MLP neurons of a small language model. Each row is named by its layer, matrix (up: input weights) and neuron, and shows model dimensions 0-127. Each number is 500 + 40 x the weight over its row's rms, rounded and kept within 0 to 999. Numbers have three digits each.
After each neuron's rows, "fires after" lists the tokens most often just before its 100 highest values on Wikipedia text that the model never trained on. A number after a token or word is its count.

L3.up896:475543552553487469458563477468526484457504524499473469492486465536539514445528554508430508502544562483481509386505485483490447505410511513532514491518504550565506686476488471489549463468459524521501437412559521482519538492531556452483470542460544537499456513497506479541485532496564424490423457473527469478547482471494497527500459514511561501558518419516470530486589545487525517559460
fires after: "the " 23, "The " 7, "G" 7, "vari" 6, "named " 4, "ed " 4

L5.up237:505541500500501551480530493538550574528492510524478492517459517515479504524507475489499505558503488512517482465554577483538500500542576550556509477551479525410436554539536471504461451506517623510510514480512470491538467518458508508476461540546386386446501505487483507546561473572543509472520557493478495513519491471460523363420429530502458521504523487550517520461478507507510525500533
fires after: "\n\n" 27, "ex" 9, "was " 7, "i" 7, "sel" 5

L5.up612:449560505459458504489518523544517526521540519461469487460469461465444547502509474467536504472506467468490496468562593445519536532544551587517577489544480611416451529503512456499476437472554570540494529499506444494545454467486492586469497557523497475478547501495513527437534406560503491449510534565525477499541539494474568514451519484455476497506450504536484557470439490494502539568454
fires after: "\n\n" 55, "d" 7, "b" 5, "on" 4

L4.up769:419526485481492481495514511470477507424549437457520493429547419517512393392488424551477459438511513562527540471466560479452523521551453455493510533457492521504474529543520550499484573511480509500455516556446461511457496507493478504532496533485522509445542502501502551507484533530523559522513466456533475458552520520548537500444551510485450490529485440501444534551497561471488488518482
fires after: ". " 21, "a" 8, "'" 7, "a " 7, "\n\n" 7, "ron" 4

L3.up656:536509535578523437523454447484493578551449480492504545518509490521510592527559510507519519590473538513523437547500513513460491424491437466573523530479465527519571523480473486525551518500428634511587492468525508481485519580527506455504556461457482486477450483480503515486526555537484492558473560562531516439586476531508365472469474532547492468613528430494494513471479471493470481553477
fires after: "t" 12, "H" 11, "T" 9, "Comp" 8, "comp" 7, "G" 6

L4.up181:503492563537528564424508539541571518504508561563443519461504433526514539529487455501497534455458461511509548473533461501510523524466511525424452422610475550505437463509540483436529417433475437551487492546484468505469518549509474565516462540541469489494503509520529561510510554527538520456465499516461488570502467473497491565430478439526541547541543526519539533552504534483504499508491
fires after: "| " 79, "n" 7, "- " 5

L6.up447:507471528535599591501498445470554440446487551540457511471519482565473493528536531526497573455493516537549424504488553479486514525520521519494509380556451489534476498506498515514401466474507474506506462514579517484505486493499514480474545506513488508535479480516458458607499495491523505455490505550547527516467466518454475519516465453473536501495391443501444549556481432459510474472515
fires after: "'" 18, "M" 9, "Y" 8, "I" 5, "\"" 5, "k " 5

L5.up483:536564532508531519465507469522530555514543538508498607518481518512498514523498443564518519539504504442444467489529587472504511509498534515504503487539480598483514516564547477490457478506494709547487549538503471476533481529497502486550444545538438446566560511524483507483506579553558519540529525492447479519528571506547536487470478555538563521463465517539538532543501503493559526537458
fires after: "| " 25, "–" 13, "A" 7, "- " 7, "7" 4

L7.up765:504549513463501555500493518441524483491552444570442482535411523568509543541489536512483565483450497387452487507489604434514505450562545492483490556580575529462516607487476511502436513506481514504534523512483459530491462567504505563516478446503429483499478482609562545478468495493565538511506459466422513516587531490520549520448523489481554556515411478488526443525522488468502486567459
fires after: "\n" 32, "D" 8, "\n\n" 6, "196" 5, "195" 4

L3.up268:477541480533505483449445595440540498465545453498610456474536503432556486517534477505414460455560442490476516444536506502481390553475439499403482550469531553445465532452494526466515502558509517514479436578571501509412526455480543485558472495537489444579511438546576462503461520521545499511525481490500497479468528503478510571463529446532537466483558518487478504544479507559541430496431
fires after: "| " 47, "?" 4

L3.up154:508560513473549544501482482472485529458504510546492505467467489467462500490482518479465595477467471471491544482494582482470514604501413518489493626510516512510459468464494530480445479553564500525476459501465498437460592479512496437440458522495539469524510454548425509504519433558538501565510510523503477433517500491464563484441451506554540494569517484575390490533491469494509531526524
fires after: "is " 28, "was " 22, "be " 8, "had " 6, "became " 4, "have " 4

L6.up797:511559567523500582439461485478562558561554494577534552519495593492469402498496430521505513522516513451516493506489540492521521505524517515503434511550521573514487497477523506449538540495469564522478403529587518511521592508551523484514488537517488532619473512551551559498461567544579531524553492524485506494528572553482515508473454553482500482510494522541562449548460476503567542489499
fires after: "| " 24, "–" 14, "per" 9, "-" 4

L3.up727:476509544456488541542491527498486492522499505509397530571477552511452488509422490462486576511461518515492405488481443424555521456558535485517407428453515468560455445511507531506424471468516475469501499486516535533509480520490542455521445550528433565486441572520544537543510471480514515524544535450470496538448534521471438468479496521414442518490530549502492450514457482539523518526605
fires after: "such " 13, "ol" 10, "appro" 9, "re" 7, "prof" 7, "co" 4

L5.up326:463537516578527502478499476480497554532501501529471494427486526481530501518487505537544474511495499458469505509448564448495551465521483533516536501485491577485512583481490523542517517508436572503505532446473482554500468554485510545466479494488491460525560450535536518497476522601514523566446509519464465458562500478467523502425466497559484474513493513491521491467487444453485498547350
fires after: "d" 18, "." 18, "w" 14

L5.up788:507543457531494531503534503461510509482528573535541479575454487513531442493474444517472478509549476523524466460580449455474437536426546528442457517479519488481532594515514554436486466491468468543481494594492539437566511432472494511483437521504495538508526513455467484557518511428530539447520500426485442562444529486525509427486521525470519566454528467485458519490578535531512463515581
fires after: "D" 15, "and " 12, "\n\n" 12, "an" 7, "coun" 5

L6.up663:558533484454530492484518503510479511436502473484448518517504482467468506576465451548536550505449486379433464496421575486491535488492521542404531496456479518537481558546504470433490541498472497407562456544466435509501506531479486577518499521508477500537475518539511498510460467420527502527516446563471571551491552478502604516503413522508440508536424466512541545559496488455588534544474
fires after: "\n" 55, "and " 4, "- " 4

L3.up106:561501504523503506516517542467468491514474459511464476513476513469504485497434492505441501584541505543530481452515513484495425509432466508473428527428506506497501520475484561452468508534459410504471500524548533501532545496459478506484445531572460534561509529520486504569486490504534446518505538471473501518427604498486359528536499475490497525563522500513472485515506487593525463490615
fires after: "such " 18, "known " 12, "ol" 9, "in " 8, "Coun" 8, "| " 6

L3.up329:476484413471501519514475511554522564502504481501560587526519577491503478449496483478567432524455525515517495580475585608472538452471515532482511488506462492538496541528539504533488495526504528482502497506451512515422559475492523546516513472513478440507506516452476520430458543528510537528515529571447496418498470478495455520492540496557464478528535512477584552608453482444559533478497
fires after: ", " 49, ". " 14, "), " 5, "Ar" 4, "\n\n" 4

L3.up581:503548541513524541459536559509523475447545554542520478488449545515547510510485506555450564475488489469515538509560511437498505483530526494461454503518489601527543501532515469442483444482456480539518456469471507490480435524472476573459481509548511535563574523584468502520462498554607496476474472492501498464505542507510489502435436458496470506484456501488487538500521491484617449531475
fires after: "| " 71, "\n\n" 8, "- " 5

L5.up908:503525549545556542501515518505556565556499511566543504514447570535497454560518480519510484560499514529551516472550503498517533527502526522554479472547518566471478541533540514519517511519469704549526497491538508489545513537476569496494488558523404454548489484517509500571556562597561527541555549461505514545549513514471523425431472553565492506520557470559515529483519522563516517477447
fires after: "| " 35, "the " 11, "•" 5, "this " 4

L5.up457:491530482491506524454514447535525573521477532515476541533471501487507462514516482498493479518484473483546534483558537472493512551559593506544459464510512446428515501521523525465459498503538652470475476441505456439514498477466542528547441570525435470516515488459470487510573519584509566468521554464479476527458528507475498407448475580524500496465512442520482465471529456477486549519544
fires after: "\n\n" 39, "| " 14, "ex" 13, "the " 6, "ie" 5

L7.up456:574525515510608551453546420525533504510472508489477519472505472472521396507568466540462421523493467505499449544548551502452516473441510521414543571495524502512403551482489505499481516431470528497453434531514467494483483475478530507498495490509546450483566490537457495541466449525521458501551467552525534538499516399443475494518536542468469504618498448491513415496436421551587521481524
fires after: "| " 55, "–" 6

L5.up673:467490516505413503489507502562555554485497503481495496460559452496511459559524530509466543460490597458508461543434499455529522481503525518469496526520548550485478468495545493483474470434496521500541539515474569498460479517509499544522493581523481475485553446421423489509531471476525571533636558526490460453467509483517557456525573475523482558446462549519469403545384419474524531542502
fires after: "| " 45, "g" 7, "d" 6

L3.up363:458527487473456554517513544559486515450536576455515551503481502517502502504450467523489581535547567546447548483480464473467543475536553500507519441568496532548532489499553478537524550471550581488449518475536435429461477529528576463515500516555485566484498528498504498480500540527496549469525454523493513557470486511543577572490465502495490495469501571561474522521440560483517548572477
fires after: "of" 14, "d" 11, "a " 8, "of " 7, "w" 7, ": " 4

L5.up597:494576511480497525475525450515530538503527556489485537452523492508544537499498443532575533455481481440426505509504556461497489505473561528404526527481492577476562509494538496456505537485495620508508531471476441449546502492485511569500443460514501442474578488508446500477435490498521578549486465525471448511542553492518575497447468511509499526448429557506507530532508447429503511570412
fires after: "d" 16, "w" 14, "re" 10, "form" 8, "it" 5, "the " 5

L5.up763:519483509548537614504463491453581545472474516574554549493460482554462458493533463548422549555488463390484512513528500427527426517451521495504515486570488439510522505520545495493536464507545478517407502557566543498555484495516438572537474519563491403515460513491533523485464513520516560446478490492462465496518434471535539533524480482505455558486421433497518491530501458437534544500533
fires after: "Wh" 15, ", " 12, "B" 9, "However" 8, "S" 6, "Al" 5

L6.up448:516527484449475522494494517534490505463512508475476474475544400499512572418513485511521573429463509493472457512511525533493529526505504512502564497525441503471504457517455486515478552456596629517499529497441422458516447508469418501495494449528545552431534515452435489411483506483446489528474481557465503483499506501563586539539503492484528519455433573533470538544459495413479542542502
fires after: "Democr" 26, "On " 10, "cl" 10, "an" 6, "d" 5, "the " 4

L4.up517:572557511439500545514480530486481431478487538477504538543529510525453485525475480498498506460420479444425488442540470450551486546433470472429489509531510500482500457511496460397468495497499534491516524574543513562492480514531401430537482517559514535550509527506487525455469494422517476497520487521505512567471514537516498496557456509450518498500471461527534537553486463502503526516565
fires after: "| " 44, ", " 7, "on" 4, "was " 4

L7.up356:522550559444540489451513479451540467503512480562493579423449549485479453555489477475473464503496485480455528477521450584462523531574485498452431555490556534457422486469464548474524469501456507463547439487498505467434481506518506443513509477463478441541514493560560493555465478484572503555504474539518525555519551456496520479473446546542449487553425527484543525544509444546580486550503
fires after: "| " 44, "% " 11, "er " 5, "|---|" 4, " " 4

L6.up626:444562416448494521524537525486491498493481485485499507551473493517458465441483481511512495434482527573470482482547440436552481539431512464455451471529549511464500427476544504459470557468495512474475521545484537483503498530546472477504478541538391587494501510490508475479512557453491502406561500430446450506503447511463443495501495479462553548374521488530525511474460482487443504442533
fires after: "| " 24, "World " 8, "P" 6, "ex" 5, "for " 5, "on" 4

L3.up308:522528452493440431410462511456628529474528462505458516392558509530505480506552492466528509537551441501517509470543554461550466540523593432522453492550504475517496533528545532488580520504479530508546420506512482513507528481541485529571471572570505505467523534417542599536473524438498515396580439465477466546569530532489464513495436431455487562513472492544507474484519510493509484488485
fires after: "J" 15, "A" 10, "B" 9, "D" 7, "L" 7, "r" 6

L5.up278:534464473505485503468467519491567512485564557506529466520548476473516557458503447563479497453504497423480439493501536481502464520440491544468521552534496558511518545494495481472554471478430514505486487624479490463446528493530453551517455429441507528539522497518500485436475506497492490539494508485498453451531434486521487565471515470515500484517486533531455541540502535499534412520453
fires after: "| " 46, ", " 6, "unc" 4, "addi" 4

L4.up360:484459459519593479445466418485518507521458508539489555547464495543479541524461469564531522497473456454541523540551479471536619481482532555478477525511526511504570539507528459506543458494389484490475498522530459498501535525467510529474467540488469427555507502511438498500484499511529549463532490536530502577498497437419551574458496548590448518406500389483534557525468502479500523411492
fires after: ", " 94

L3.up907:494527519489543528444475455471450520468480498568549442429527474488539501520479515563459559557475455493511558510518522456530480625458493524504417432501570488504547479470553431498439490470534453546549533445453527468555466487525505490481450456545497496565487524540569512517505484529569580484468511493547461533463461489477471513458539496470473513522459396537477456501434503442581531528483
fires after: "\n\n" 78, "\n" 4

L7.up216:586476557546493524494460538499546516517480490503441458447528503424473480463434461537489513489483495467466480492455576458513515427484508586491520476508525493463467539580516537480461493438510526513484521558511485473520490520496482580477492532527516535473500517517491517538477463481493504538493433511459429530488487436553535516486460464396416502503482530501498547517486493510465497528497
fires after: "| " 64, "rel" 6, "n" 6, "g" 4

L6.up487:526515511525618508503566447462541531535522544497497534504529541479490505518586419584523518470503484506463483517511565486491458522531550508525498495439525512535460496519493514488493511458448474513525420547501510428447471481466585509534496509474521480533573490450540488501486470454494533558495491554492486486435607485463458495508501425547499525504549475527471524479467450543510499453532
fires after: "'" 46, "er" 5, "en" 4

L3.up630:513465514592579516562457456549472463483507560549463500474383482433421490494483444572538563553499510505533541502496467495487432582479476559504523463516550511430561495453517520489414485517525515547467496536519438484488484533506518476471490533530518470506462495555545427493434544553496448534483502534548425467406483467517542487428541529500499475445550460497504542561519469504526517542514
fires after: ". " 21, "(" 12, "\n\n" 9, "The " 4, "\n" 4, " " 4

L5.up285:523566479506477475532432531514489537473540492570523543439509476518394457488469513480544578494469515529530481520489575437541533471516517513402458548513464501531503518547589446545471515505468473546549493521500487550487451476438520470489492491468477509516459505452511500406505576518531512484482488504477536490542583517600508544438433506480481522512461511553516522473538523485560541495532
fires after: "J" 15, "St" 12, "B" 11, "A" 7, "C" 6, "D" 6

L6.up284:462483554488528498507441458462490480537506435574473553484427585511413434581475489498443480504438462404447505488425492479510518500474458517496414523536527555469437458464545469424507480505449575535479414572559494502495508501532523492458508552473521462605474419565561534490431480492563485510550434528534497490529513494478474510470483454459481502490436522496525477550459482518534506470399
fires after: "| " 23, "–" 9, "Ac" 8, "si" 7, "cl" 4

L7.up734:508542424485457556553536478509542525494478532587513447500491509528484449501394493487510472504369466520462494589487521452446443467508549616389512514534517531466498586534493511501445540471507496464477497507489485518482476539441499585467509471578518530538553495584494445463487487469529552501510421478520506492490555444498532569478558451522436554557540515500544441446436463523520528484518
fires after: "| " 64, "- " 6, "1" 6, "\n\n" 5

L6.up470:542434500531502517517528581567483556517540503482507466559496535497493530495453539457480468533563500578569520400572479498497498464552491524622534524490498496469432557528553601564497501534507508559485536538487540544427489496542477524421554578492520496465482483490535485547610457534468485452512537505500546505493454475484495468493515533516428489534531479520507475469554536509484471519525
fires after: "\n\n" 45, ".\" " 6, "Un" 4

L4.up820:484471510545489422471457498452572491450568503541498455442431556506497518483525529501497539445540506466511514412475405495576505544482461550456483478573575521526508577522606497510518484527524528541525475525517506559549489450565435490560531479531515526436464471494540574467431512499527525543525505484437488493533559542483463498556489530487560556454522529481500551467554515436491499485491
fires after: "A" 29, "T" 13, "E" 11, "G" 9, "O" 5, "R" 5

L3.up274:495545515478511509535439541468506533465522514526480478460482520388483464575554482528389520500504520548479487509515480449517437508579536499502479430586488505458511519501497560497532556517474410540503479450479412486558530499546504506499547569505476486506554480449503494470473477537519512601414558428505494445531544443510426531503509470544506547535536398510516445522461444555565509577501
fires after: "==" 55, "===" 11, "|" 11, "====" 4

L6.up950:536452477516523506560489468453570487417494493494483534434496458476448501453465469550542500460424492463506515470539530453452504559520500471468475561500556464530561558472547542538401526536410477483505489483520537513566448454481484522527465555446545524480532536595458447499471534533513533475590437434508437448560563531548504490491496493421421527544485483439509577529547487469500456508525
fires after: "L" 24, "M" 15, "A" 10, "T" 7, "E" 4

L4.up842:506506472422467504504521463466466438487470539472472523483497473543461522497544507511499515422389439504427483478455438423528517564439454520419522495509466509497518395520486452462453547454514453470499498544496464476488432454514452489529518442518533545490530514501416484406382522405487485491532477506547463522476538508503526538551525482458486525425482549454458467555483497464478514515525
fires after: "c" 15, ". " 14, "Sc" 8, "ro" 6, "g" 5, ": " 5

L5.up732:516499453515501532477523504493539572454472496551507581429426512495539455504468493480509561457489479499558488496469558531515531519517527516474463475493472539528532482527567485472450500493520481532572435423491560446486518476432483484443504547530506506428522521507509498559488488536582509524567518508532441506502550534519580553471417487459429455540459530516486515509457413471531476545494
fires after: "L" 19, "St" 16, "D" 8, "ant" 5, "S" 5

L6.up21:432505486462524550543514429428520520523456475509528533474507523521489499508435483501476472466480558455511426518453456479501494418484491519453461473509553518508516456449503491466539439462396426450459500544504507515498535481492470525549481440509453574497486491473525491521439537446521532532564493482517469432500477500515450520507454453458530455448521508490538463508434472514530445479475
fires after: "| " 29, "D" 14, "\n" 8, "the " 4

L4.up470:478547535504450494539518461495564544440521518482516476477490533471497524527570483542519524579482496507455558504512475508480439520488597538461501406503563563521518572522487521486513477499495587591486508446552481409573466479468575526514401517507446500481508485432506493573523462509566491476519479444475511498436527514518487482465502444447460499512500488566479545482532499556534491515460
fires after: "i" 23, "the " 12, "as" 8, "con" 5, "The " 5, "b" 4

L4.up941:591450481486498531484572521521485548493472474540501544499433505458516414520436493498524458460480526586567544425547509513567531584435491463529464490527568474459422442527557556488524548518573440517477513589496513587498492485494511497469533596541472484535497462483498518510556533557505510476522479429506522576475512460429568441482473518495454516454444479472550529456499489528456510466538
fires after: "\n\n" 44, ". " 6

L6.up548:496511475498440562492401420554503515537462518476534570498465488512499478491474528517461456561503521514504534454544611511444425500497470457477493491455469563494466529466542579487492491507461509510516492481496484462479510552358492493496542476532527494558573465543519563528460548527539453537595490517499548547493552512519457534482456569541455498508441503487442546552488460515473516533512
fires after: "| " 51, "\n" 7, "D" 7, "P" 5

L5.up646:512539540465575547531549503556543482494484537493499554523482469459545504553499553563514526541438399409510457502511497529533516491510496509449517506485521469453407453447539503460461488495453527511505495583502474485502455523511475502480441435503511529494512513588470509504507495535519470483524476492427594486442503452555460518463501477490492523525496570464518426554535517540517446546506
fires after: "| " 42, "e" 7, "5 " 4, "8 " 4, "0 " 4, "4 " 4

L3.up14:454490482500492430506427464442466492469472462486531517434524505444465502485532446481503531513523481424505445549472497486411471470527486508476512438545465527488491544476483440503521494454473601506488464465552470442452480512504508454544472430453503475511452451459497468409452468511553466538478449516479453507533508510467427531476479444499502466529425504518461525476489488518505476542382
fires after: "St" 16, "ke" 12, "ind" 9, "st" 9, "de" 6

L3.up643:511466480503525498483444481445504441514538463507578513481466462553522499500490521522485473491510479431485494529465525460460422539525471476528519542510507481502437523481487521480537526500435540526511507513597511489517453431496554512483503473454589559488459530488528449551449515539561501535471456468616549516525484504536529488506533499476548514457442450454524498476486541558514427426509
fires after: "–" 20, "| " 18, "." 10, "201" 10, "on " 6

L6.up158:491512479527541469392515518462554532479469529482449493508598490505628479506513503508486546452532535460512395599483415506473483540500561488412496495617519492470473542487531550441467566436518510483442438557569563493470563531517555500492488475466442448489520422494505510509468523508556574551492495509489500493450516506508461504514546464516509540483461478454456446541486464426475460443506
fires after: "| " 56

L4.up417:524476435498583545538446444468466513489529503545478556573432464513474488529534429579531548583482521426455527426514514475489515484460453567485470469443504442519559489461503501488503452518527490502484492450524441431564555520471515463496488497475482495578527463562477495512477493460569471522468499580481514486524521463558513561505531473501459536476534501541582515555493443545491572473521
fires after: "\n\n" 58, "Th" 6, "S" 4, "an " 4

L6.up938:459534533503491534453503542476507502536532520569533436480511516525589492495541478548454557602488526506480536425577514474517495531456553495494518475520519459451554528436573427456467507470491393515505480535467434496572504538550447455498479506524460433531526526566514558480505494497528567500412533472480445508491499419468461529510512473520452508548491466499472428547441496482574514571483
fires after: "==" 53, "However" 19, "ally" 4, "===" 4

L3.up419:519496495540532419484458519457509541543501426511515523491495484520521573519543500533474463568511480488499439469515506507429428478422412456527517530481486542521521598485485523507545483523399597556552493470525578448479557502485531463495522462463473467522496451477513491504494561517512475503500591530506474447578462484515388514491476496545537493605525433504513488472514427531495446509419
fires after: "T" 12, "t" 11, "ef" 9, "S" 8, "b" 6, "d" 5

L4.up162:437512486508515493503482477484496508422442471510448497520519630444503556511493509495534525562511529504507461509520520458487571561483602492496424463506552529474549517541484574468454558471531590523504512511487466532627488479455485538587484512467433573471550515467513521469502535532483519525487453434476453544521525495498537460453496510506508545467465551587553478526465446466498492540485
fires after: ". " 24, "\n\n" 10, "contr" 6, "atr" 5, "for " 5, "of " 5

L5.up162:492537496434455471531524504497479484469476556508417500509489459468511492544499519451467519494447459469503530512513494467457475520471547476413456516461491499494463471483526468448438468458522468433505489499524470426533489446512538504534426465520510467462510533507463539472462475421473465428520470487498514560393555521493444526521497470417512487423536508459488491479475422503503509533563
fires after: "s" 13, "w" 11, "differ" 9, "end" 7, "eb" 6, "omin" 5